Weights of a small GPT-style language model, trained from scratch on English Wikipedia.
Size: 10 heads of 32, MLP 1600 GELU, vocabulary 22502.
Architecture: LayerNorm before each block, learned and rotary positions, no biases in attention or MLP, tied embeddings.
MLP neurons of a small language model. Each row is named by its layer, matrix (down: output weights) and neuron, and shows model dimensions 0-95. Each number is 128 + 24 x the weight over its row's rms, rounded and kept within 0 to 255.
After each neuron's rows, "fires before" lists the tokens most often just after its 100 highest values on Wikipedia text that the model never trained on.

L2.down1571 [128 105 119 117 132  80 174 114 138 155 170 141 127  95 119 135 131 143 102 134  76 119 107  98 139 123 156 165 147 103 161 108 147 134 143 120 111  92 123 105 128 140 139 126  96  94 130 142 122 127 127 119 133 152 150 130 142 153 169 140  98 150  93 132 104 156  87 119 115 152 131 120 147  91 123 116 152 103 110 159 133 105 178 133 142 121 119 143 105 143 112 101 122 141 155 150]
fires before: " |", ".", "1", "0", " |\n"

L2.down436 [143 135 124 151 105 121 151 160  90 160  98 104 125 130 136  90  92  68 111 120 149 136 140 168 142 137 141 108 147 180 125  97 141 116 156 155 124 111 158 120 124 115 149 153 104 152 207 112 157 122 147 138 186 129 123 168 124 109 107  96 121 104 141 148 147 137 115 143 153 133 125 134 158 108 154 103 140 113 123 156 114 160 159 142 102 111 115 132 121 138 126 140 152 100  69 124]
fires before: " |", " \"", ":", "."

L10.down1440 [142 142  91 141 112 110 145 130 107 168 125 135 126 134 140 134  98 185 154 108 127 147 110 110 170 147 145 139 112 164 128 165 103 149 156 127 144 119 133  86 145 116 114 105 118  98 103 172  81 154  99 126 129 164 128 103  99 140 130 120 130 101 134  93 129  93 129 101 157 125 109 101  92 120 104 136 139 126 105 121 103  82 104  98 182 113 126  91 111 133 125 143  98  70 125 129]
fires before: ",", "–", ".", " to"

L2.down1222 [135 111 101 105  93 100 132 125 141  83  88 116 136  83 153 151 154 147 108 132 150  99 135 140 157 126 143 133 110  97 132 151 109 113 127 145 118 131 151  83  78 140 111 124 129 143 119 115 139 132 153  78 130 140 123 112 159 148 157 116 111 143  88 127  87 151 110 101  92 128 122 135 132 122 121 123 104 114 116 120 141 120 120 164 132 152  95 120 148 160 100 122 154 136 144 125]
fires before: " |", ":", " votes", " |\n", "urb"

L10.down714 [131 132 113 113 130 169 106 131 153 124 117  98 111 117 103 154 114 127  97 100 154 135 163 141 137 111 166 102 129 138 114 140 109 137 100 121 115 115 142 103 135 154 119 115 159 113 119 118 108  92 141 132  98 188 122 133 104 160 125 132 138 153 105  81 114 121 109 138 112 173 139 156 117 155 126 145 140 140 120 159 146 126 116 139 113  97 169  52 171 131  99 132 149 102 143 106]
fires before: "1", "2", "7"

L10.down945 [128 123 125 116 112 110 113 171 111 174 118 140 133 120 188 134 122 164 144  97 169 113 114  66 123 111 109 135 121 134 193 136 119 106 164 124 129 112 136 146 113 135 127 102  85 164 142 115 185 129 142 155 132 107 132 122  86 163 144 116  95 123 121 108 148 138 110 134 178 142 104 122 127 123 137 128 138  84 140  87 143 170  85 118  85 125 110 133 111 104 138 137 133 109  92 123]
fires before: "1", "0", "2", " "

L5.down797 [188 142 101 118  82 102 124  97 121 136 165 172 122 137 116 163 142 145 103 133 141 104 119 154 106 142 121  86 170 108  97 111 132 102 101  84 130 150 158 118 147 141 150 130  71 126 164 154 118 100  89 153 111 152 138 135 138 132 135 131 179  88 148 138 133  99 104 123 123 132 152 134 141  98 142 120 125 100 121 146 140 156 110 118 145 142 132 120 155 119 157 151  85  76 117 150]
fires before: "9", "8", "6", "7", "5"

L8.down1140 [ 86 123 109 122 151 152 138 142 115  89 130 125 173 103 122 128 109 136 129 144 135 111 114 117 116  98 131  57 118 121 124 130 134 143 159 113 117 103 149  89 121 157 159 102 122 120 154 126 158  87 150 117 126  93 120 143 128 115 123 145 168  90 102 113 167 134 107 136 144 106  97  72 184 108 105 143  97 107 110 155 143 127 120 113 102 127 115 129 140 119 148 110 145 121 117 128]
fires before: "0", "%", " m", " ("

L5.down79 [133 165 113  97 140 104  87 113 169 148 111 125 100 112 156 150 145 182 118 137 148 127 116 127 138  93 126 103  93 121 151 150 167  76 172  68 128 144 165 141 134 141 110 166 127 121 165 125 131 146 127 135  99 125 112 133  78 106  93 106 113 121 156  98 137 139 100 162 100 152 182 134 165  74 157 180 152  54 121 107 101 139 104 117 127 121 122 124 198 133 121 186 118 128 133 130]
fires before: "0", "9", "7", "8", "6", "2"

L8.down183 [100 107 126 131  90 144 117 169 118 134 159 109 137 123 152 101  89 142 142 122 141 124 147 135 118 142 134  84 115 112 153 151  81 151 102 111 109 102 129 128 150 169 146  73 186 114 135 148 135 125 145 140 146 153 129 133 116 170 164 134 191  81 123 151 123 135 110 111 117 136 182 154 136 134 127 138 143 123 132 145 167 151  97 159  90 124 124  83  65  84  98 158 133 103 149 164]
fires before: "1", "2", "4", " |", "8"

L5.down870 [126 129 127 106 112  84 175 148 129 164 137  86 123 148 103 123  78 118 124 105  84 138 164 125 121 139  85 147 117 123 133 141 121 124 160 125 183  73  86 125 120 141 137  95 139 145  86 151 154  99 170 138 119 193 101 116 125 146 170  83  94 156 131 103 101 115  99 137 117 142 100 138 164 125 141 136 120 117 138 150 115 125 163 120 165 106 131 110 146 150 153 112 167 141  92 118]
fires before: " |", ":", "9", "6", "7", "8"

L5.down1217 [149 151 106 120 136  89 110 149  77 148 165 159 149 126 140  95  85 114 128 115 133  91 118 112 106 156 127 157 108  90 155  80 160 141 167  84 169 156 123 136 122  93 151 133 161 150 163 110  94  79 123 128 118 118 117 107 145 130 153 132  99 136  70  99 132 127 116 159 110 126 132 180 116 135 135 116 124 103 110 124  58 168 117 110 113  68 146 143 170 142 128 114 124 119 122 123]
fires before: "-", " UTC", " ", " •"

L2.down591 [153 114  92 128 116  91 151 145 165 134 138 129 147  65 125 126 113 132 138 137  91 135 117 168 139 152  75 187 105 136 138  99 127 131 117  93 170 123 149  88 153 159 112 125 142 112 135 156 114 105 163 137  95 148  96 160 130 110 144 153 136 123 105  75 124 132 101  98 114 126 139 118 125 147 102 120 100 132 141 125 163 154 116 105 151 124 126 134 141 126 145  96 125  91 154 135]
fires before: " ", " •", " Mean", " Turnout", " In"

L2.down406 [125 136 115 114 118 109 106 111 124 125 140 153 107 142 113 158 143 160 122  97 169 117 134 100 117  97 109 134 149 142 153 102 134 158 120 154 107 120 131 154 110 126 134 146 117 116 161 142 127 168 117  97 113 148 132 111 155 117 108 116 140 100 135  78  94 118 116 134  97 120 123 112 132  89 120 120 160 123 147  87  71  93 134 162 160 101 132 132 153 120 164 111 126 126 133 127]
fires before: " ", "|", " |"

L10.down33 [130 129 113 139 108 104 121 113 149 144 100  84 119 106 162 123 146 119 120 150 132 139 116 135 129 123 161 110 115 136 125 117 114 132 114 146 107 158 130 137 149 141 134  99 176 136 152  84 150 145  88  95 132 104  96 145 132 168 154 113 128  83 182 160 113 165 116 132 126 131 146 153  76 141 106 139  85 147 115 119 185 127 141 160 140 152 129  78 128 147 140 164 146  95  74 140]
fires before: "1", "6", "4"

L8.down997 [ 70 122 118 121 132 124 128 115  96 167 123 155 137  96 121  95 110 153 114 110 159 151 111 167 104 135 117  22 158 142 134 112  95 140 111  92  92 142 127 144 124 149 125 102 138 144 102 154 112 149 160 107 147  96 152 135 174 174 170 142 147  92 134 126 100 132  90 121 138 122 102 121 159 119 135 113  87 144 121 156 164 116 119 110 144 155 111 148 133 103 117 143 127 137 125 151]
fires before: "1", "2", "3", "0", " "

L8.down758 [153 125 117 102 113  74 163 172 120 127 176 136 125 130  97 140  97 198 112 111 135 140  89 140 159 128 134 152 146 117 127 115 134 115 150 144 165 114 110 103 113 160 116 114 129 121 101 114 106  87 144 103 104 103 174 123 153 133 147 127 103 141  88 122 136 132 108 132 137 136 137 137 116 191 113 136  93 146 147 107 150 156 152 149 119 156 127 170 151 145 111 110 112  89 130 127]
fires before: " ", " |", "5"

L5.down512 [158 155 115 136 126 104 111 155 140 110 117  92 115 124 119 152 136  83 160 112 111 123 102 126 114 135 122 168 152 160 120 120 147 115 140 156 147 136 152  97 110 162 132 126 153 106 191 119 139 143 129  96  92 114 112 129 114 119 105 144 143  87 112  94 114 150 116 108 134 136 116 144 176  99 126 117 146 112 114 138  99 141 150 131 123  81 105 121 171 130 162 101 154 123 113 130]
fires before: " (", " |", " in"

L2.down278 [114 109  99 128 154 104 156  92 157  72 127 158 140 144 145 115 112 111 122 116 145  91 136 136 131 143  99  66 134 157 160 146 131 140 110  99 100 122  90 147 136 119 138 102 168 144 126 149 118 107  87 165 141 139 165 125 156 102 139 107 135 109 108  97 153 102  68 106  74 157 165 123 150 115 150 106 148 142 116 103 158 136 157 129  96 150 135 116 115  80 122 143 130 160 119 163]
fires before: " |", "–", "9", "8", "4"

L2.down108 [128 145 114 126 118 148 128  94 147 154 132 141 104 148  99  98 106 110 162 117  99 141 166 107 151 119  89  65 139  90 120  84 111 143 141 138 162 124 142 160  89 151 105 143 142 124  92 152 134 108 147 110 128 104 146 162 122 138 157 111 161 145 158 116 156  90  94  74 152 120 115 168 125 127 135 111 150 109 138  83 108 106 126 144  92 127 157  85 136 137 151 124 150 125  96 131]
fires before: ":", " by"

L5.down956 [166 100 102 122 106 127 106 116 141 137  76  99 177 137 171 130 115 166 109 144 145 114 196  91  97 147 149 111 137 133 121 140  91 152 164  99 131 120 168 145 105  88 132 118 110 111 152 150 117 166 139 149 141 138 136 117 142 120 108 120 141  96  87  74 141 144 125 148 114 121 183 147 180  94 146 136 114 113 106 130 149 146 152 114  96 139 115  99  52 124 123 159 101 137 115 122]
fires before: "1", "2", "0", "6", "5"

L2.down248 [116 118 119 167 110  81 134 105 133 111 118 122 150 107 103 145 138 147 133  92 149 169  97 138 139 146 109 124 185 124  98 117 156 132 137 160 122  99 137  93 106 126 136  90 134 145 139 112 154 141 111 129 117 118 153 101 116 144 165 136 119 101  98 109  91 121 118  98 163 151  97 118 151 124 103 120 166 127 108 132 146 162 136 153 163  90 114 132  75 124 128 134 126 144 104 157]
fires before: "2", "1", " |", "9"

L10.down995 [182 120 114 120 151 120 122 166 140  80 136 109 110 142  93 128 103 142 153 115 157 115 126 116 142 113 119 162 135 140 139  98 166  67  98 179 114 127 174 138 130 123 161 145 173 133 113 115 137 106 140 151 125 130 140 146  88  92 127 120 174 101 142 103  82 133 118 154  85 136  88 136 135  59 164 165 118 136  96 117 109 161 113  76  90 114 115 140 127 125 138 141 132 105 118 112]
fires before: " ", "0", "1", "2", " ("

L2.down1223 [152 109 159 132 146 141 107 141 143 144 134 135 115 133 111  99 116 150 165 123 150 130  79 111 148 141 138 133 102 124 127 130 139 132  88  90 141 120  88 132 177 163 167 154 130 144 106 111 107 115 136 144 135 112 108 124  90 176 147 148 115 158 121 106 185 146 134 148  98 133 150 136 148 126 100  82  95 102  79 154 143 141 132  84 136 111  88 111 125 111 116 120 131 177 164 155]
fires before: "0", " |", " |\n", "2"

L5.down65 [160 116 111 126 105  80 138  88 143 135  79 140 165 140 126 117 165 124 151 135  96 126  96  81 113 123 124 104 140 104 155 167  89  93 142  81 112 131 109 124 120 164 132 176 152 141 136  91 128 140 142 199 134 140 138 106  99 119 134 136 143  90 115 106 124 110 121 108 126 120 106 146 161 148 113 165 146  82 130 113 123 134 132 148  91 130 127 117 145 111 113 152 146 147 175 153]
fires before: "1", "0", "2"

L10.down346 [125 103  95 121 122 127 147  91 131 152 122 102 109  91 159 133 132 155 120 134  97 140 113 104 162 161 128 125 101 121 147 137  78 147 142 114 129  96  98 125 130 161 140 117 103 118 129 135 157 142 142 201 138 104 112 119  89 153  99 137 134 101 166 125 102 130 147 149 147 129 164 150 121 101 157 182 118 124 164  98 146 108 130 103 120 119 134 138 162  80 150 132  96 127 112 136]
fires before: "0", "5", " century", "6", "1"

L5.down530 [104  99 123 122 142  86 123 129 114 179 156 124 159 117 141  93  88 149 145 114  79 106 136 121 119 133 125 140  99 139 175 148 169 118 165 127 153 158 109 103  86 189 141 123 100  83 108 140 139 122 162 101 135 134 171 137 121 128 108 124 172 129 106 141 143 126 155 120 129 116 142 110 103 133 116 156 105 129 131 144 109 151 100 137 112 110 100 149  88 126 150 133  76 118 106  94]
fires before: " ", " |", ":"

L2.down70 [134 162 100 102  93 136 106 135 126 144 131 151 140 110 173 166 135 140 131 146 139 155 149 148 100 137 142 146 109 125  96 118 101 119 133 140 146 120 138 111 156 141 156 168 116 147 149 104 148 138 120 113 128 134 135 137 113 126 118 158 159 133 155 134 154 153 127 130 106  91 124 103  88 149 162 161 170  78 123 120 148 130 114 153 116 171 129 123 180 115 121 172 125  80 156 121]
fires before: "4", "2", "5", "6", " |", "3"